Weights of a small GPT-style language model, trained from scratch on English Wikipedia.
Training: a variant of Muon for these matrices, 813M tokens, 6175 steps.
MLP neurons of a small language model. Each row is named by its layer, matrix (up: input weights; down: output weights) and neuron, and shows model dimensions 128-223. Each number is 50 + 10 x the weight over its row's rms, rounded and kept within 0 to 99.
After each neuron's rows, "fires on" lists the tokens most often at its 100 highest values on Wikipedia text that the model never trained on.

L10.up218:58 38 50 39 65 47 54 53 36 37 47 51 48 62 48 50 50 32 60 53 34 58 55 46 42 48 40 59 51 44 56 66 60 50 57 59 37 38 50 53 58 57 59 62 34 33 57 54 58 63 43 61 60 44 45 59 47 57 64 59 60 67 55 49 40 64 43 51 42 50 56 47 46 46 64 67 29 64 81 51 45 41 51 34 52 45 57 47 53 48 49 54 53 46 47 44
L10.down218:55 64 64 47 58 69 45 50 36 63 42 39 53 48 38 69 57 44 37 53 47 43 47 40 43 50 37 35 58 58 65 51 53 34 55 60 47 48 48 59 40 37 68 48 48 46 49 56 65 39 47 46 56 50 48 53 48 39 42 63 41 44 51 47 32 33 58 56 55 44 54 57 52 73 45 55 74 61 25 72 47 44 36 64 37 49 49 53 44 61 67 47 41 65 55 75
fires on: "cl", "ar", "a", "ur", "oo", "amp"

L6.up193:54 66 51 59 46 64 39 51 45 54 55 33 56 51 45 51 50 32 42 54 44 50 49 61 64 38 37 56 51 32 53 39 63 58 37 55 48 43 43 49 47 64 36 48 45 63 36 27 58 56 42 54 52 49 46 35 52 59 54 53 49 42 43 40 56 52 61 59 43 48 47 53 45 58 61 67 73 53 62 47 35 33 61 37 48 60 46 41 33 44 68 28 36 40 33 56
L6.down193:43 42 46 76 46 57 60 55 44 58 63 41 55 56 63 35 28 66 40 43 54 35 44 36 42 54 58 37 43 48 47 65 61 62 46 64 56 46 63 38 58 53 71 36 49 52 77 31 60 53 52 56 54 48 38 42 48 53 53 52 37 71 44 46 53 51 51 37 56 70 54 54 65 43 56 52 64 59 50 42 61 50 36 43 56 55 66 51 64 45 46 45 36 43 66 43
fires on: "f", "n", "er", "c", "p"

L2.up281:48 39 47 45 41 61 63 53 65 41 70 42 33 48 55 64 69 53 32 40 27 42 43 65 50 56 58 39 34 66 52 43 62 48 38 50 43 37 68 40 34 39 56 50 32 50 59 40 54 61 69 53 43 32 49 50 61 31 31 54 54 77 30 44 33 41 57 45 56 56 49 55 44 50 52 48 50 54 54 57 46 59 56 70 45 39 55 48 48 51 61 53 42 37 39 33
L2.down281:25 58 53 51 48 65 54 59 55 52 38 51 54 47 56 55 44 28 51 49 62 51 50 47 55 50 46 37 38 59 37 57 51 61 63 53 54 46 24 68 60 47 50 60 62 53 31 47 47 70 48 62 49 62 55 68 53 62 70 51 52 35 56 47 51 63 47 41 54 50 37 40 64 47 35 47 28 48 44 65 60 56 42 37 62 49 66 47 26 52 46 51 43 56 55 54
fires on: "d", "e", "eb", "af", "ter", "of"

L7.up417:43 59 45 41 53 34 43 53 47 59 61 44 39 53 48 61 50 67 49 46 52 61 54 46 60 44 37 30 56 64 45 47 55 50 34 65 56 39 50 31 56 43 48 41 51 22 33 49 66 43 40 41 59 57 59 56 74 44 45 39 45 39 65 51 50 48 43 43 48 67 62 41 49 55 46 56 54 43 51 37 62 67 58 55 65 36 49 53 55 51 42 33 63 63 43 53
L7.down417:51 40 51 36 59 61 56 44 37 53 45 35 47 44 48 49 39 38 38 64 48 48 43 53 64 45 50 58 43 68 50 62 54 57 43 45 33 76 49 53 58 52 61 49 51 58 63 51 36 47 44 48 49 60 25 46 56 48 52 48 41 51 48 45 50 58 47 56 45 23 44 75 48 62 40 44 37 54 40 51 59 38 47 38 64 56 37 53 46 47 55 76 42 45 65 54
fires on: "I", "e ", "a ", "i", "an ", "ed "

L7.up868:67 41 40 68 45 45 54 46 49 40 73 40 49 41 31 48 49 71 45 41 43 49 35 42 44 36 57 59 56 50 62 46 41 48 68 49 65 63 38 60 48 54 58 43 57 64 51 57 49 61 54 43 53 53 54 46 44 40 53 52 39 40 80 58 42 51 46 57 54 52 57 51 50 41 49 52 49 39 39 46 39 46 46 43 51 50 53 35 48 46 58 33 34 68 55 29
L7.down868:52 62 44 41 56 61 47 51 40 40 34 63 57 56 58 49 52 40 50 61 41 50 47 36 49 52 36 68 38 59 75 58 44 68 56 56 39 43 48 48 44 63 37 56 47 43 54 55 39 38 29 68 53 49 31 65 64 63 44 53 65 49 39 47 46 58 53 55 56 42 48 51 59 56 55 54 63 66 41 45 61 57 52 59 35 44 56 61 67 62 47 61 55 35 39 52
fires on: "s ", "| ", "es ", "st", "th ", "e "

L9.up950:46 57 59 48 41 73 51 36 33 38 67 40 60 41 42 51 52 68 54 53 33 49 48 58 37 44 59 56 73 41 40 53 41 56 34 53 47 51 35 74 42 49 40 44 36 48 47 41 59 45 41 61 62 30 50 64 35 55 68 31 30 60 33 54 60 54 39 34 45 56 60 50 58 63 53 47 52 32 51 70 43 45 59 59 61 36 61 45 47 53 48 29 56 39 51 56
L9.down950:57 50 30 59 19 54 54 50 60 51 45 40 56 70 54 44 35 32 55 40 34 54 37 36 42 72 28 44 54 47 49 57 64 60 48 31 47 53 44 53 55 44 59 37 62 56 47 44 43 60 50 34 49 42 52 61 50 60 62 56 58 47 29 60 38 57 37 54 47 50 53 50 63 41 41 61 56 67 45 42 61 69 37 41 33 60 54 31 42 41 31 53 35 82 44 61
fires on: "ol", "r", "The ", "rec", "ec"

L2.up530:64 51 44 46 48 66 49 55 31 50 55 56 52 63 47 58 33 31 46 22 44 51 51 56 60 59 59 74 61 41 51 63 66 56 49 45 54 47 63 52 48 60 62 28 51 46 38 35 53 47 58 50 40 46 48 46 56 50 67 43 67 61 50 47 58 46 58 68 46 60 51 55 52 55 59 44 50 62 61 43 56 57 46 65 51 51 36 57 50 47 63 48 46 53 58 41
L2.down530:54 60 66 49 63 45 40 35 53 43 56 33 55 68 43 47 64 53 52 63 34 46 74 54 44 39 48 40 46 31 35 49 37 53 43 55 53 55 42 27 61 71 49 56 45 48 34 26 68 51 61 46 44 46 39 60 45 59 40 46 48 58 48 49 41 34 40 35 55 55 45 59 49 58 55 44 43 52 43 39 68 50 43 44 52 59 61 50 57 39 60 50 44 76 47 58
fires on: "d ", "th ", "r", "er", "st"

L2.up537:48 38 53 45 41 53 54 62 41 43 40 56 50 42 46 61 53 29 43 70 58 65 52 59 51 66 47 66 32 61 58 49 45 34 49 66 45 63 65 45 40 52 52 44 37 52 49 47 43 36 51 53 43 55 60 27 53 51 41 44 44 38 61 70 41 33 56 54 28 58 61 43 34 55 41 37 63 65 49 58 55 38 59 73 45 55 56 63 44 61 43 38 53 56 57 69
L2.down537:39 48 45 44 50 35 41 65 68 63 58 45 49 38 44 48 45 49 43 54 50 50 31 50 45 69 59 52 48 67 50 60 58 56 34 52 45 58 72 50 58 34 47 44 70 56 50 32 63 51 57 44 55 48 43 36 19 65 56 42 41 39 55 52 48 52 49 44 50 67 46 48 57 32 32 54 31 61 44 49 55 63 41 68 38 72 41 50 43 47 51 38 69 45 57 60
fires on: "od", "/ ", "ot", "id", "er ", "z"

L3.up248:47 37 43 55 58 57 62 60 41 57 51 75 50 40 50 26 54 31 64 46 55 51 48 54 57 38 62 63 50 61 39 51 39 51 60 48 78 36 54 49 54 64 54 49 35 53 54 46 59 70 46 60 65 49 41 39 46 51 54 66 43 70 44 49 39 42 57 59 45 52 31 54 48 55 44 33 57 60 42 49 39 42 52 43 51 53 41 54 65 42 39 54 59 49 38 58
L3.down248:45 68 61 43 47 63 59 46 53 48 45 46 65 65 42 68 35 59 49 61 44 56 49 63 32 62 44 39 46 47 36 63 49 45 55 45 50 44 61 57 43 51 66 39 45 34 52 51 47 46 46 34 41 70 71 58 46 51 75 45 49 33 40 44 67 55 45 34 43 35 65 58 54 57 51 61 44 42 43 53 53 58 52 58 46 53 85 48 41 43 45 36 43 49 41 48
fires on: "l", "t", "id", "o ", "n", "j"

L6.up427:34 36 56 60 46 57 40 58 72 75 49 52 44 63 47 60 65 53 73 48 53 57 51 37 42 53 43 47 44 52 62 59 47 36 32 51 63 36 47 46 55 55 47 35 68 52 51 59 61 58 50 56 61 42 44 53 47 50 76 52 47 54 49 39 48 44 49 47 54 58 49 59 51 37 70 53 46 51 56 41 64 40 70 61 52 48 56 45 49 48 50 54 58 47 32 61
L6.down427:41 44 39 42 61 63 51 46 62 70 33 36 57 65 52 36 73 55 66 52 51 42 45 47 44 52 28 36 55 48 67 55 47 58 30 44 63 46 38 48 39 41 44 51 57 50 62 72 71 55 62 48 52 46 54 31 49 44 62 52 31 34 44 47 41 30 45 50 59 52 43 71 46 41 40 52 54 41 38 57 65 36 42 56 48 48 35 66 56 58 40 57 38 53 34 31
fires on: "0 ", " ", "en ", "y ", "ew ", "e "

L7.up650:30 65 43 59 38 47 53 46 47 65 50 49 58 54 50 48 52 51 55 82 46 59 67 57 57 63 28 50 34 72 45 42 55 55 69 49 39 41 42 48 41 49 53 34 60 40 57 49 40 55 37 51 48 59 53 34 65 53 29 50 36 76 38 52 59 71 48 54 37 43 52 37 39 50 36 57 37 48 61 54 57 60 42 52 47 64 47 35 68 50 51 57 43 54 63 48
L7.down650:34 57 46 61 49 43 32 41 59 55 52 54 52 42 52 58 51 46 46 58 52 33 45 38 59 56 49 34 55 43 54 53 62 56 55 45 52 39 57 44 56 64 50 57 47 43 46 39 51 63 51 45 50 42 53 39 66 76 44 42 48 31 39 45 43 27 49 51 53 36 56 36 26 44 63 42 33 39 46 55 43 60 37 58 44 57 32 52 52 54 64 45 61 49 54 48
fires on: "ing ", "e ", "at ", "ed ", "that ", "t "

L6.up954:49 32 60 49 46 48 68 44 55 50 48 61 52 51 45 60 41 45 43 51 40 44 60 43 42 59 53 47 50 64 51 48 43 18 55 62 52 40 60 43 49 45 54 54 40 53 29 45 61 54 54 56 40 53 15 44 58 26 60 56 55 57 58 53 43 65 40 61 42 45 45 45 64 44 46 47 49 70 51 69 36 50 39 52 53 33 55 58 48 71 46 39 48 55 41 42
L6.down954:59 51 41 58 41 49 41 35 41 65 55 58 44 46 48 31 60 55 47 64 48 52 34 59 60 53 63 61 45 35 52 54 56 80 39 42 45 37 39 48 36 60 48 51 64 53 68 73 46 38 45 57 70 47 79 49 35 56 41 38 33 38 42 44 61 46 57 34 53 55 46 60 38 52 65 51 54 42 53 33 55 38 42 43 38 58 35 37 47 36 68 52 53 62 53 62
fires on: "er ", "d ", "ot", "e ", "ist", "is"

L7.up912:51 58 63 45 43 58 48 43 38 52 49 44 56 37 50 32 33 26 49 69 54 43 48 37 45 45 72 62 53 66 51 44 39 48 62 38 44 52 56 64 44 49 44 46 63 56 53 64 50 63 44 32 54 48 39 51 49 51 65 57 49 40 39 53 73 45 63 57 41 65 49 48 53 44 46 56 68 68 21 51 56 64 52 51 43 48 58 61 62 34 63 41 32 51 66 53
L7.down912:46 49 39 45 55 49 54 61 69 52 56 49 45 39 52 59 56 51 48 39 44 48 58 64 56 27 40 66 45 44 38 38 69 61 83 72 51 46 54 46 29 61 45 48 46 41 57 67 68 47 31 65 52 45 50 42 40 56 48 46 44 51 47 52 48 55 44 62 55 29 31 64 58 57 51 38 56 35 60 44 45 45 69 35 72 55 62 73 54 45 41 49 45 49 49 45
fires on: ", ", "ly ", "to ", "ther ", "by "

L9.up225:40 51 42 50 49 40 42 59 51 48 57 46 62 46 35 56 40 47 42 44 41 41 60 59 42 38 41 31 58 72 41 55 62 43 39 53 45 51 51 55 53 35 54 49 51 48 35 60 42 57 32 29 59 53 31 45 56 46 58 40 48 57 58 43 41 41 53 57 47 49 65 51 51 46 34 67 52 54 38 51 37 55 55 62 60 66 47 57 67 39 45 55 36 53 58 53
L9.down225:64 68 35 50 43 56 72 51 57 56 33 36 34 39 43 53 59 36 41 51 48 38 36 56 56 50 65 68 62 42 55 52 43 65 38 56 60 43 55 49 43 61 49 22 36 51 68 73 60 40 63 73 66 42 56 54 48 67 52 50 42 42 64 49 53 54 52 48 49 29 24 58 49 57 52 57 47 44 50 43 53 41 61 37 54 49 38 57 42 59 45 65 46 51 51 48
fires on: ", ", "ter ", "e "

L2.up970:33 39 45 38 55 46 56 64 60 59 61 48 55 62 32 55 72 40 52 50 49 40 44 45 41 61 57 40 59 57 56 49 59 61 46 35 40 37 55 54 41 35 72 40 55 44 37 31 33 42 56 52 31 85 48 41 61 68 38 61 50 50 36 50 36 52 57 37 52 51 47 56 43 56 54 49 44 38 59 43 48 50 55 34 51 57 58 49 54 60 52 59 46 45 58 73
L2.down970:66 48 62 65 46 43 50 56 48 41 17 55 55 40 49 58 35 70 62 34 52 73 32 59 31 55 55 48 62 48 63 43 54 39 52 59 61 66 50 49 56 59 49 50 43 81 54 39 31 63 36 61 54 45 58 63 34 42 43 47 34 38 60 45 58 55 51 38 58 56 66 43 51 47 45 49 51 53 63 54 42 62 51 64 67 71 55 52 56 62 44 42 46 53 58 46
fires on: "y", "es ", "s ", "e "

L3.up997:37 51 42 64 67 56 51 64 55 56 44 47 62 61 51 50 53 55 49 69 52 44 52 48 53 47 43 51 45 44 39 48 36 55 55 20 70 59 34 45 42 64 59 35 49 48 41 60 45 49 32 60 37 37 47 52 48 59 62 73 64 46 58 53 51 58 62 56 40 51 55 61 48 53 47 47 39 70 41 52 45 57 34 61 58 40 49 53 53 63 63 50 40 55 58 47
L3.down997:58 45 46 59 52 52 48 36 69 43 59 45 50 60 42 48 44 53 59 44 46 58 59 70 50 58 33 54 57 43 45 34 45 53 82 51 55 59 41 63 47 50 39 37 57 42 47 43 67 59 42 52 43 59 50 44 44 62 56 69 44 47 43 62 58 59 31 47 46 61 44 43 64 40 67 61 21 49 53 48 29 44 42 52 72 54 70 64 61 40 48 48 62 46 52 54
fires on: "at", ".", "at ", "il", "ve ", "en "

L3.up914:29 40 53 51 70 61 57 52 45 59 41 42 34 74 39 40 45 44 54 47 44 33 61 50 56 58 53 44 65 67 44 61 42 26 59 36 66 68 43 66 37 55 46 50 42 53 51 51 46 44 55 46 47 55 66 47 46 47 53 62 29 41 55 64 52 41 50 55 47 44 60 43 46 57 52 61 61 57 45 38 64 52 43 55 55 40 41 31 52 45 50 56 34 50 43 58
L3.down914:30 43 48 74 55 44 41 51 52 50 34 46 47 64 57 65 45 37 50 51 47 49 54 68 52 36 56 45 59 52 52 66 41 50 56 51 47 46 55 38 68 61 46 40 61 44 64 48 74 72 52 43 38 46 47 48 47 54 48 76 54 56 51 41 51 48 50 39 56 54 57 48 51 42 60 44 34 43 41 42 20 40 45 46 49 45 33 55 35 47 53 49 61 35 55 43
fires on: "c", "at", "'", ".", "ac", "= "

L2.up383:39 54 59 49 49 46 59 55 43 57 49 49 53 37 47 43 48 46 47 47 47 48 49 71 57 45 64 47 46 54 63 36 44 48 58 45 68 41 53 43 48 58 30 61 50 41 50 51 55 64 49 67 53 57 27 55 50 40 40 41 56 54 48 44 28 60 66 61 52 58 39 32 50 53 44 70 56 63 44 41 42 61 54 35 46 54 40 51 50 36 37 35 58 56 50 42
L2.down383:29 56 42 49 65 48 60 40 61 46 33 30 52 62 42 51 60 51 55 38 57 45 42 47 43 58 56 57 38 60 56 45 57 50 54 23 46 41 45 55 58 49 59 21 46 48 46 59 49 60 49 37 52 46 50 32 64 59 45 37 44 47 61 43 52 49 47 27 46 51 60 81 46 49 43 39 38 41 55 57 58 69 44 56 65 43 59 67 58 68 51 46 45 54 53 33
fires on: "f", "b", "v", "n", "t"

L10.up775:47 60 53 47 49 50 51 44 41 34 32 56 51 55 50 54 53 55 79 37 45 50 54 62 48 36 52 44 33 51 32 34 34 47 46 43 46 50 43 75 47 56 58 60 43 63 56 47 51 69 62 59 54 60 61 65 43 51 78 50 52 67 61 71 40 40 39 45 50 59 57 59 52 63 61 43 47 50 42 66 50 40 41 54 41 27 39 72 34 51 48 37 33 41 35 53
L10.down775:39 59 65 48 34 42 37 53 49 60 41 72 54 60 42 69 48 60 43 81 48 44 46 46 47 54 41 47 42 63 49 64 42 47 47 43 41 54 53 34 49 54 50 58 56 51 42 63 38 51 48 44 35 37 45 47 60 56 46 76 51 44 65 52 61 48 50 56 48 56 61 44 55 40 50 57 59 54 33 55 56 50 54 30 52 65 53 48 41 44 38 45 29 66 38 76
fires on: "ol", "iv", "und", "c", "rec", "per"

L7.up764:58 49 44 49 48 54 47 58 41 44 66 53 55 58 31 52 68 59 55 40 52 53 58 65 32 53 44 58 50 58 59 56 53 47 41 51 75 51 53 70 41 33 56 48 35 71 28 36 41 49 33 56 28 65 66 47 46 54 50 61 57 63 51 47 57 38 26 65 61 54 53 46 58 60 62 51 56 52 43 36 62 61 42 39 46 52 45 68 57 72 49 50 54 44 55 43
L7.down764:58 43 59 51 47 49 53 57 33 53 56 53 56 58 54 53 59 53 58 60 49 68 68 53 56 30 48 67 44 44 51 53 37 71 66 45 60 52 54 44 56 50 63 49 50 55 31 53 48 52 31 46 54 54 37 55 29 44 61 46 48 68 41 48 56 61 40 48 61 41 32 40 64 56 58 56 45 54 65 53 58 56 55 66 57 19 51 58 59 44 66 60 39 63 33 59
fires on: "al", "at", "e", "er", "r", "3"

L2.up883:32 42 56 49 44 50 27 42 52 37 42 58 56 56 56 60 54 55 51 51 38 46 64 57 50 44 48 39 45 49 44 34 33 49 61 59 68 55 50 57 37 52 64 60 43 54 46 35 62 51 51 52 41 49 52 41 55 58 32 32 32 43 35 65 56 40 51 46 51 56 39 42 54 63 45 58 55 48 56 47 46 37 55 47 54 61 45 49 41 50 69 50 33 53 49 31
L2.down883:52 33 26 34 57 47 56 48 51 53 71 60 53 41 46 54 61 51 49 50 40 61 32 53 42 53 59 56 44 40 53 60 66 62 51 41 51 62 62 46 52 45 51 37 80 49 58 52 41 35 47 38 54 55 48 51 39 37 49 53 66 46 63 49 61 48 57 51 48 40 59 37 38 31 44 31 50 50 39 49 56 44 48 52 47 64 45 52 56 45 44 58 64 60 72 57
fires on: "i", "ti", "od", "id", "o", "\n"

L7.up983:53 60 41 50 54 43 43 52 55 31 46 60 63 40 46 60 49 53 48 47 59 54 61 68 56 51 57 66 53 47 61 54 59 52 50 48 54 53 48 52 39 70 38 61 61 48 45 49 53 62 58 64 58 67 46 36 62 49 56 55 42 41 36 37 55 58 52 61 46 46 37 50 38 72 56 55 55 82 48 52 48 56 52 46 48 49 58 59 31 42 42 48 62 48 30 52
L7.down983:38 39 36 62 62 56 72 41 61 56 59 49 40 68 52 43 49 50 48 54 44 51 40 25 47 56 51 47 43 45 38 44 54 47 64 54 36 30 43 47 66 46 49 65 36 54 44 62 36 44 51 42 59 49 54 56 51 59 49 49 58 51 47 54 50 61 62 47 44 55 48 47 60 48 36 57 54 37 52 36 52 55 50 74 67 44 50 51 40 61 60 58 42 53 68 40
fires on: "oc", "n", "ing ", "ch", "c", "ag"

L2.up24:40 58 45 67 64 47 51 49 50 54 39 62 46 42 41 66 59 57 56 47 51 52 47 60 51 48 43 36 44 41 34 40 33 33 40 58 41 54 37 47 55 67 47 49 48 51 56 60 41 50 54 31 37 37 42 57 51 53 65 48 50 42 59 22 45 60 54 52 51 46 47 37 54 55 53 68 51 61 56 66 55 43 35 68 62 58 45 58 55 56 42 54 36 52 55 59
L2.down24:58 53 43 47 52 47 50 32 42 43 65 55 62 52 45 52 47 40 61 63 58 53 38 39 46 66 50 54 64 43 52 34 48 36 38 45 52 69 50 57 63 57 53 37 51 51 65 49 50 42 47 43 48 63 48 53 54 63 49 45 68 70 38 56 36 48 54 50 61 50 50 41 40 49 50 55 45 46 30 43 39 53 34 60 46 48 49 58 45 67 22 38 47 58 50 34
fires on: "by ", "al", "er ", "al ", "y "

L8.up349:55 35 60 57 32 50 57 43 38 31 42 44 40 43 58 41 60 68 53 39 59 52 36 51 38 55 65 43 52 45 72 56 53 61 50 60 55 48 45 30 41 49 48 72 51 56 55 62 55 34 54 41 58 52 72 59 54 45 33 60 52 55 61 72 43 38 52 56 49 40 53 51 47 58 27 47 57 48 61 54 63 58 58 58 51 48 43 60 63 55 61 45 35 54 36 47
L8.down349:54 66 35 46 45 58 40 58 34 60 50 55 50 45 56 42 45 46 50 46 46 37 58 50 60 65 33 46 42 45 53 45 64 59 48 37 51 40 51 52 40 59 45 45 45 45 42 61 42 28 34 54 46 60 33 34 54 40 55 62 54 39 34 46 66 56 44 59 54 46 53 51 37 62 30 67 43 56 49 57 69 44 43 47 44 61 27 72 35 60 47 52 44 52 61 60
fires on: "a ", "st", "an ", "e ", "ter"

L9.up448:40 27 57 38 30 58 52 50 50 48 59 50 41 68 69 61 44 47 35 58 48 55 63 56 46 42 53 69 61 46 55 37 64 52 43 53 57 46 48 52 55 60 46 47 53 44 56 56 67 43 70 50 69 37 45 48 57 49 49 47 60 69 47 47 58 41 59 53 63 59 46 41 22 41 52 43 64 46 46 47 60 42 50 52 64 58 40 44 54 60 59 47 53 41 52 62
L9.down448:55 45 42 65 40 48 53 52 50 49 56 49 49 45 53 57 60 60 53 58 59 48 48 43 39 55 44 49 65 52 48 67 49 69 43 58 48 26 31 36 57 56 55 41 66 77 40 51 38 63 70 76 64 53 53 50 28 49 40 41 58 24 52 59 45 65 51 53 38 54 25 45 51 34 54 56 56 50 58 61 36 76 43 28 51 43 52 51 48 48 48 47 60 51 48 63
fires on: "e", "s", "y", "d", "es"

L6.up853:39 55 54 50 56 53 63 47 57 51 37 40 67 45 40 60 58 77 50 51 36 45 55 55 48 56 50 49 61 38 70 62 57 35 45 36 47 54 41 63 39 50 46 53 54 52 42 50 55 54 44 62 38 68 49 45 59 55 56 59 40 48 48 29 58 49 55 46 32 52 51 60 59 45 61 50 40 56 55 38 51 61 49 46 52 42 74 37 55 54 46 44 49 59 40 57
L6.down853:46 45 55 58 54 56 56 48 60 36 52 54 58 29 42 60 51 57 50 49 38 60 65 51 46 57 54 50 53 44 61 69 35 34 44 41 64 51 53 57 43 40 42 44 44 42 51 61 54 47 40 53 39 53 41 59 37 43 62 83 40 34 48 33 65 61 51 51 51 62 56 57 51 38 68 43 56 39 59 51 51 64 61 60 53 43 66 49 57 60 34 26 47 68 56 48
fires on: "ity ", "ge ", "ing ", "e ", "s ", "op"

L3.up853:49 49 44 51 54 65 62 45 49 54 42 32 55 47 54 35 45 36 35 53 59 32 35 45 53 42 63 54 44 60 29 56 73 37 49 66 31 32 66 45 70 40 60 52 48 48 50 30 48 41 48 57 40 54 48 59 59 50 36 43 58 54 36 61 47 57 60 46 48 33 54 51 46 55 55 54 60 43 59 48 45 66 65 49 66 45 55 65 54 52 56 59 48 63 50 50
L3.down853:80 37 67 61 45 45 54 41 30 47 37 47 53 72 32 74 41 61 51 42 32 41 74 65 66 55 43 50 59 52 52 47 40 38 48 52 61 60 46 50 34 51 25 66 46 50 54 55 53 62 34 40 50 38 58 35 53 26 66 44 63 63 33 39 51 57 67 42 55 49 55 43 58 59 57 54 67 65 52 62 47 34 52 55 39 53 42 53 40 41 51 46 52 54 46 43
fires on: "ar", "c", "oun", "e", "e "

L6.up218:52 35 44 66 55 75 62 54 63 52 60 72 46 60 55 42 65 32 50 52 60 41 50 57 42 54 64 32 53 46 59 53 50 37 46 60 60 54 52 41 41 48 52 58 46 47 47 65 64 61 65 40 42 48 51 31 44 46 42 48 22 51 57 46 58 45 51 66 41 48 54 61 60 44 51 56 56 59 46 60 57 38 55 60 63 52 47 56 57 51 53 39 56 34 40 45
L6.down218:46 49 49 35 49 55 49 44 56 43 57 50 53 65 47 46 50 59 45 39 54 43 42 66 49 61 57 53 54 68 64 69 64 58 30 60 67 51 47 45 42 40 36 30 41 50 49 58 53 66 53 52 43 41 37 39 60 41 50 61 43 49 56 39 41 42 46 56 57 55 51 47 35 39 45 51 34 56 65 58 66 38 54 58 43 33 51 64 52 63 25 49 49 65 53 40
fires on: "of ", "e ", "y ", "all ", " ", "en "

L9.up745:39 49 50 44 53 65 47 58 62 29 61 37 49 46 47 39 60 35 60 55 32 61 59 55 46 27 43 54 49 57 38 40 48 51 37 67 34 40 51 53 68 56 45 75 43 43 41 48 70 58 43 40 66 62 44 68 39 47 81 62 69 55 59 52 56 53 43 57 52 36 57 49 49 53 57 37 52 59 54 60 57 34 67 43 38 54 52 58 65 36 57 62 45 82 53 57
L9.down745:57 40 74 44 54 62 58 47 40 45 32 64 71 37 43 51 48 42 43 42 55 46 47 38 46 84 43 61 72 61 64 55 70 46 49 35 39 45 57 24 43 54 51 60 39 55 47 71 48 41 43 63 43 41 44 44 41 52 45 42 38 62 71 56 55 57 53 52 50 74 55 46 53 51 37 45 52 56 47 64 52 44 44 58 53 55 46 45 44 53 48 42 49 63 43 53
fires on: "ur", "ar", "n", "el", "c", "e "

L3.up392:68 74 46 31 42 43 42 45 51 39 63 64 44 54 46 56 63 40 64 47 46 52 62 52 45 60 44 31 61 56 62 45 36 45 49 45 40 52 51 40 42 50 54 44 27 45 53 54 52 47 34 47 45 55 45 50 47 52 38 82 43 47 42 39 46 59 51 43 51 48 28 67 49 53 70 43 41 42 58 44 53 45 34 42 55 50 62 36 59 40 57 54 68 66 59 49
L3.down392:39 50 39 44 51 51 49 43 62 50 46 41 55 43 63 52 50 33 33 63 49 30 37 63 43 45 47 55 37 51 52 43 48 60 45 62 59 44 68 71 75 51 56 62 52 46 64 62 64 52 45 59 54 50 61 45 39 45 53 41 31 44 43 59 52 35 54 54 59 43 43 42 34 43 43 31 41 43 41 56 42 50 49 57 47 64 35 55 62 67 61 53 42 52 48 30
fires on: "on ", "ec", "j", "at ", "t ", "oc"

L3.up436:69 54 37 61 62 53 40 40 52 43 68 50 74 52 40 57 65 68 42 44 44 44 59 52 43 50 40 68 42 66 28 53 42 47 51 47 63 30 72 55 41 67 56 39 47 49 58 66 56 48 53 61 64 49 44 57 57 38 42 42 51 52 47 45 58 56 50 42 55 48 74 42 40 50 57 40 56 37 36 41 44 36 76 51 46 56 59 45 45 46 71 44 40 40 60 54
L3.down436:53 50 62 57 50 53 60 35 43 31 56 63 58 30 38 64 36 34 46 53 77 59 49 34 59 58 33 26 65 48 60 49 51 67 67 37 46 51 50 40 59 42 50 56 65 59 40 59 38 67 52 54 52 58 63 31 51 61 48 49 63 47 49 69 45 68 59 67 46 56 32 27 54 38 57 57 59 50 67 53 44 52 35 51 69 47 58 39 54 50 43 52 35 46 38 41
fires on: "in", "es", "as", "il", "oun", "e"

L10.up128:44 57 52 59 46 69 43 49 36 62 49 41 57 63 55 40 60 44 59 60 33 47 43 46 38 60 55 59 39 49 37 57 55 55 54 61 41 39 47 41 55 50 54 61 59 45 49 48 60 51 43 57 50 59 42 43 62 35 32 49 54 55 46 46 52 59 47 54 62 35 33 40 45 55 58 44 52 47 54 42 65 45 52 58 59 54 44 43 44 38 50 65 53 70 61 53
L10.down128:45 35 40 50 59 52 69 46 28 60 47 51 45 58 69 58 58 48 40 72 43 33 48 63 42 38 49 57 42 51 51 35 34 61 60 49 65 60 47 51 51 61 43 47 45 37 51 52 57 69 48 52 51 51 66 45 61 47 42 54 39 55 56 53 50 31 60 38 66 64 58 38 52 69 50 44 54 51 53 36 54 41 57 52 43 61 43 41 59 55 46 63 44 42 70 52
fires on: "a ", "e ", "d", "U", "d ", "e"